config.toml
head_dim = 64
hidden_act = "tanh_gelu"
qk_norm = false
tie_word_embeddings = true
parallel_block = false
init_std_qkv = 0.0395
init_std_up = 0.0395
optimizer = "muon_variant"
max_grad_norm = 1.0
MLP neurons of a small language model. Each row is named by its layer, matrix (down: output weights) and neuron, and shows model dimensions 0-159. Each number is 500 + 40 x the weight over its row's rms, rounded and kept within 0 to 999. Numbers have three digits each.
Before each neuron's rows, "raises" lists the tokens whose logits its output raises most directly, leaving later layers aside.

raises: "ents", "ls", "l", "lers", "ments"
L10.down212:539442415546431487520540512533503553508498528429472464541554521491445456580490449429523507485499442506516497639531499513565513452461481515529537526462491550459511487477534476565467482476557515433479476444455512500521526506525495503509484562513541481547536475441487408468491514443547552549476499458507493523551532462540490503516432537485538474487490489510480506455460463508571560459503429475451471464443562496504522618444568476446508464503564583512513494490548528535490493464498468

raises: "umn", "ary", "ory", "eration", "ral"
L3.down605:499553504542519479482496437472532426516499476491491514513496575480519398471484458492522503499493483539448508516487452532531484501509490475451547434512482509591558424507476506484523525491437567454497546538535441604516455514515512594516462444468542578509516465556523478507428491512527531536450435479485477505467534509475511466589524561448559537491448541478447475555460532485468412491507495513558446506482495532537526575450556510593535517504431519493484403484433464508519486506494517

raises: " their", "ulate", " a", " its", " the"
L8.down296:505489595467505449484490433593463497558575564500559499519502499461476464569473527478488438474446480487529515479550532501426568409533536520486476536512491498453470528515497542507515491551482472554549499504474596538521454550571487506477478467407545478547487446486508492466477528503510425452564499506516488566439540495480477541476478506478510494539597544466541506444466446499538456485545451410495541586452493464564489483496534517502491467443421532462523571522503509461506483489476513

raises: " their", " his", " its", " him", " he"
L8.down223:506421507457547486521441480494462528482515550521554493467468497510499537467559554469539528435445481435449436435452465472484579492536461526461481569517531487535438527480506444504564485545623519566447476531506516512462466510471453438454529510494516502514501448462497441505506551506538476455556530489556516564479499547542433580527496486480509482493585519460519444442532442471517528539489527438534548572478488490514539483482465497463492481562497490557501570566518487509518558461429426

raises: " its", " their", " these", " the", " this"
L10.down532:540501554499519473463483467545465527541564523450535451458506479524503502458498502472473536445409464467486564511602511519450556456564527543497467460535549517459432456556458459566551439489549510540503508499524564533474493532509503513484543501463536519529472494474558481490520493455529468451532460443523491531462519466520526588489466483494508452505518504523588489453473493430555481474553520386500579541462453430492529498566526508561484453491453549457423545538551449477486518552462447

raises: "n", "ut", "ns", "un", "t"
L4.down517:461441509430492536489512500510509468499500499535499524509492479532392548436524471473460564552516531428534482462545546477534474517593500470494507510443442465466517568499531514479506591525498528458553427542485418504481504512477470487510541570463477477528499430505547517546557504476548498484488469493497420492449436519469550528573471491523542463531555460507543511504510495496529550539513571495453536488553515437590580420510513485406481503458544525407501511543502558481423468484498514

raises: "outh", "shire", "hip", "hed", "iful"
L12.down122:528468504497455445519528505453449596460465462412581505500501449540499494552449509470519423517474469559471462468519470569567579462567499457468479521532508434469504522467432518534501544505467481556536470600594512492554533457492471404502480503437525542518506509497523521487508527491501501487499479547490446399456491450512512501553475564483518517482459512427498540498455544506418492514544527536505548443480464448510546504555478554537497516570502461467429520532510521521525549437515525

raises: "\n", "\n\n", " (", " and", ","
L3.down82:479425559391484529524478502423495544544482461499411448540464477488575537529452477472528556484515580491475563516486453488506535430442505574480457529469533482505546595452469495530474455532514475501523554479511535465466499414450502497435444605528487447474516497508484477523521504501485538474522513576445483440513538540551513490505508542463483532510455522502553515477477393510486496544469536507506508515448493515480537549592610464535465517460488502471475495528504514454555552492481523

raises: " of", " for", " behind", "ida", " Of"
L10.down598:478445544534500524480592531497519495506493455506460487482513547432466513452503515548449458495451620570526494482531475416516458476451497509503482517569484443509485501510439530496479495417448474532503462487518504520500536492509444433535461488479528499508494564526474483458578576440506477508561488520545523467483462510487560506560455517513431490473499601547480555574543484483518506523519493451535447450528501535522591474541601546540500521492524541453433479537454540465435474447438532

raises: " a", " them", " their", " his", " the"
L8.down15:483530547500510487471453446574453472497506551456562533505469522490483503487451536449545476466476465442508605519554502444512549444520446523550462568484515510496437485551523484528555448576514492519566461502465536534514488537488482535498461454468463475538560512395538461503494520489516452436502487535508544574524474522509437511460473580404520453511600549492537505487520438508525492506519479484470494513420540477525511486469451512502440532514491607460499505526541476482541521507430399

raises: "ning", "ne", "ane", "n", "nal"
L8.down458:526400508443481513497536532485543436499450484488473480479516546434558546485525466517517494465533539520559412522505482505418494517576413494504521541494515575488590481511489553476521553557478532508507507538546509492405466469511434529475463456474477480443521483429511425531588520451476468480546555486519467514517521476507478523560506442497459497452431416505448525531500528464584458490512513592471561483504529498543489496546502604466515521501498505519559438523515520506446513468546478

raises: ")", ",", ".", " of", " ("
L3.down558:482588531477442468505513484453433506496445427471455454524458511474515460524511563592500571489481507535465521494490454543536470455456474573485531528470476517574534510478482513456458484479528527504463497509486552500483437466491462574563458592488459460522525512479485487464559565566500516508495485497542494459451489496524536508547559458486518526486592581462436485483480575531479483525517554530502497480464466490528500434563519521472456595480559470504432597421488526424522504507436508

raises: "DST", "Population", "ouse", " households", " Score"
L5.down16:496535514576483473543531446448524487507574480485476527539473435522446485481466552511464484480448503387456480486491519489500525496458493506558466532446560561521490436504516520436494489503477523460491516467545500484544483522384569417490477517484504534461517518498509509485478548490487481430535512433400562515507582483453527483446492587559563559523486553482527460505417497496567513512531515520477433551530565498508492509472453571423557473540460520515526556479482455526542460551489466

raises: "outs", "ings", "arch", "ations", "force"
L3.down179:491465485465478555402532479470464524578503497538477534557473480543571459515495528484431430476485478439523508541455481501539444529489550513496423492463499512548548471417506465534542556473510494467439532510529456506524552461540508538486486496484409394518536487495501509453560495501392464493568533481490485472568516472560509591486488491486549457525509541467501468543477468560456537478440472524547525565520592556493490484538513512472520457515502521482620551435508529486516477486475511

raises: " its", " the", "=", "ful", " their"
L8.down547:471415544501488501538504470501505502505573542539531498473540476494444408471519560534463541559525447487531547518521524453478525454528526528439582520437427512563494485533374511494548543513515541514510529570481523548540558560489515475526476537468481525513480509415529530454475505429479570521502535494472500540505466471508469451554504527437492502422489540475561430449471458549550557505589468469517487588536498451444489499435470501493456416534497508502489548500491429496485496519484515

raises: "ial", " for", "al", " of", " from"
L12.down401:558496573596455501466530486456539504502514417429368495511481529463523487483495544521468511544559496488520468485470521463478504462429501574438520429437549431505490483480446477432450518593521530500490516476488567509444513485439541512481489520552542559580477480501487498518479493392452523551523516513580453514516521546480526524561525508548534583493502544480520480516488510481510545499460440463495512511513490438573494531469490463509456522469492553474483520482525541455437498593518517

raises: "n", "ns", "t", "nt", "ne"
L10.down398:470483478578481529493488544447526519525558516511585499541494535511457578478533493425446500459583530536521512533458537445464454435510470468546502474449485491525534474535555525451574494492472534462560461564532528502509501523466434495544525522489460502475582434470523544511530521486517543526614507481444445520466480542465528484440444545517521465501530473517459505508554481418515583513472467489480510487480542488487458487499412469488490508434506543447498520429548436539410519467589529

raises: "e", "s", "a", "o", "er"
L8.down95:525498528572507591530416482518523469558545487521467514493458460470466548489545463481477475507460526534413469546497522467459422491521475511529523565498533506481481492471447504470471447500516553511535544453499504564418544588484489448536501559544556500548471445562482486474508497422504531521557564497434518476567571503520466439439498460472437524461506484533475569463519499485524544486466476591420520517514508466484512532527427525480462495460541412490523513451485583441515569512496521

raises: "\n", "\n\n", " (", " L", "  "
L2.down324:539520517475419526470470506426530519462525512489530453477487564445505457530546583443502477510541470458472619551495447511505501516503507525455485513417460493524560518455523502482512495580592512446516564478434466484460465499498427471485496567464499471504508495530435473527557529511552504478479547462493518518467551484467495454512513568526547558471482453497507483446577469488430460534427448495445499488503490398571507470479542505531529556432505514514524545518577590444505498496476523

raises: " lb", "⁄", "ș", "DST", "nia"
L12.down55:503500457558538415461423493547578459488467502465496425540503511527464518487524450523478511464471487524474479427568551512424491622495514538519506449478534487474494438491530469479548508482481452473453548519503503477581408471580519492517530462474565480564497432493544514543497566489465472426492501536515560520461474471536552507565411541468545541435433551484492464506519506508497525507496552539483501456537487505544471506516523531459463462535457512438556541549482530561555500455510439

raises: "ations", "ation", "ated", "ient", "ating"
L10.down3:509465526574481508496478558487437551507551496503507555554480529539513406497499542504445497499468546472500475524508504571484535520529521565547567481479560532563399524499428461558575590512473500517515470526496455553509507543485513456531452486468503512467505550487512545521550462464476521478564426493448458495481445482518428469538445497535461541557511491551519441412415470491444467483553456522465460483476511519532477518408586526481494443466516477529529549535520491420466548475477478

raises: "\n", "\n\n", ",", "′", " ;"
L8.down239:473500417513499502559542506486540481517521517472482403513547512477516469519439492440507561520446528441493531508450529556507453472457562522520467481545480469528532527495501494522471445534460457507481565387538494437449540465511443509452445531468546436492461536521447439516469539563466444516454466526438419560506521469584550465521481479469502521443519519548494500471543529482512485529528530501585508543462480561479559519519550492586458551507423524462558510464509529462541569528442510

raises: "nt", "ed", "ated", "ady", "e"
L7.down565:571419505492410465524535562526495434491568511509526474538436474504469486557458483530481533554448469461494518431480526507462514477561518532511526454422538523471493571509519562524496535552569561427488458601574464428559493492474514560505498428513506483519490467506537474466518430529538429519527472499512466502455439444508494460572517539552503495505517446508444532515452470434517523529465497530529497541473412478527474565520517524488466449500487532469487474531508391521541540509545498

raises: "ed", "ure", "mate", "nt", "mb"
L12.down353:528466488488532469458548523522545476491494464528494483486383494501511539475503473498531487548553513533431489513589500486517502442551572518545527485503490560558523474444512604518529522508484463483512466553570468499445418492541437522486567447487560476473438495382462547475501458480533518523526514518493459521481451495544487520530427549561448494541457548566474525465428480424457543500482521530391537563522445474484483463522464516502497467544507540505540478497528444440529489532480561

raises: "e", "ency", "eration", "es", "era"
L8.down479:509601532479575524462445549438431496523514509531547523498396528525480467458510475483473534437516501451477487507467530499508459465504474518551472518593407478502534575520534553460512494561522550481451521469453489507479387502517518496465528571493538483578539521524548413539550505503531478516573464458456484473496513491409513494525507558482550438511479523539483545489418567457448488513464491488497479513477541494569449560488514520458523521456538529467460430558495442541518496500486482

raises: "\n", "\n\n", "land", "ter", "ry"
L4.down226:545477511487434508532494544565416548441445429479522465496540500454469459496550575546501474502467481504468545480429505491523562485514464530468541535391461564521494544400455489553499507470552462512485533470435513550450560461531554465402470491497592527452534534468433549556520481495522528449434501498469534473509498537531456477563562494478461516503550512570574543489486568463491479493558568516486545472489507507509496561475489473441507528460426517483529501500523481468524519485535482

raises: "\n", "\n\n", ".", ";", " with"
L10.down351:487473478441531450538477543496487475529540577462445510469575530445500470423514494511437511511451466546518527467534470530522581469502455593506501478494487520532456509527510456469507454470556506479497488453454534523473458544500471431459596616431545504451595549554490522534470528512544505474498536484486461500472467491570548495469545513501566521549477521438466520499478506452521416532434451492532518462481415439588488508561544515472520464558463474507451482506542475500556478464468498

raises: " of", "day", "nu", "lav", "ale"
L10.down376:470531441471495543479526543524509539519555454479557533551495515527521503496447565512475498465443513464508460462462495464521462527476476486518472564518429466534470497603407564420506510441584462497486522527537532498513491481503506511469452471549433518484528543521445499451496433455451593551454433539439448509570431541485573505492455534508526513522513486537499452494486562525507502524433548553547458558550506483493524484500593516474503439498532427506520459499422439494515458536540539

raises: "ons", "ines", "odes", "equ", "ope"
L12.down443:470534474493553482517564428471468506528581452553486527508454557454478472515488501436472435471512485473497533538493483540449499463474537507466549539457461514534518487522450515516460527553340461481488501542466473458539522455563494509491547498514459512530423496496519531507528523424513496492570521446471509560577532494517493488491467518479510487490427517515486530543485558502524569547515563550492476582431482512465527492499468477485536491511605517406476530502576535399524465447533447

raises: "d", "mb", "ds", "enn", "ed"
L10.down539:592512495463491547480437495458522449579540516529446543506505481492538541565488453518521501524487486483424507517545405510447502462557475527510442392454515510464536543473511435492501487446511542483514536538449478455545563522471528448539587472538543543425504553532524547437583510485463547489515503519524475508509472452428436504454402522456472462516447523512520535527514511497540502548549532467501503462477452404456510536425517568510499479516479514541472499521514500507529568514563458

raises: "d", "l", "led", "ls", "dal"
L8.down563:473401490515478463505501520479543515547493467527501545476483573512474485550510470551461605542534509523473482553492469483536584456534439509508476408430490581418529510499456539496476462520526504502516558572426461488585546460548580456546444535532556489481504560463459455501529448498469553483498544511497533464424437475519501444532484477464477463523445427483529549516531499516496449540539558529565496504542477446463489527466571453471472543524497487540491451482452553526498471522506543

raises: ",", ";", ")", "o", "a"
L10.down75:453534484520542503430541468495514463538482458494497483495475530458458470526566544454460435575478501534507458522529565563556507528423553479532484530438465446588444444507421422499508555563490488511526478532548489466406571489536495562526444566559486475494512501561493447545488532504498463558521503504482524518542425554521541495567598542444510485394491529498478470494509550454492466512453533521482569498502466483475482440494530487517465526477492491528474502485431489490465573509442506

raises: "\n", "\n\n", " (", "*", " score"
L8.down188:453518476462501523554531576452382461597551534480426466511526558507482477544493499489516554477482588504492573588488547457520493441546484494507530508432452585475509548534502478437518464451510478459550521495510482513562465467478536449467550482479490466539506529473468475541428552515471457446493448514447555477444484515588498506497526467545490550502459500483455485515543482439508460511531493508491515400518462484498494485501583549511563493511479487474516419511516586459510476536441533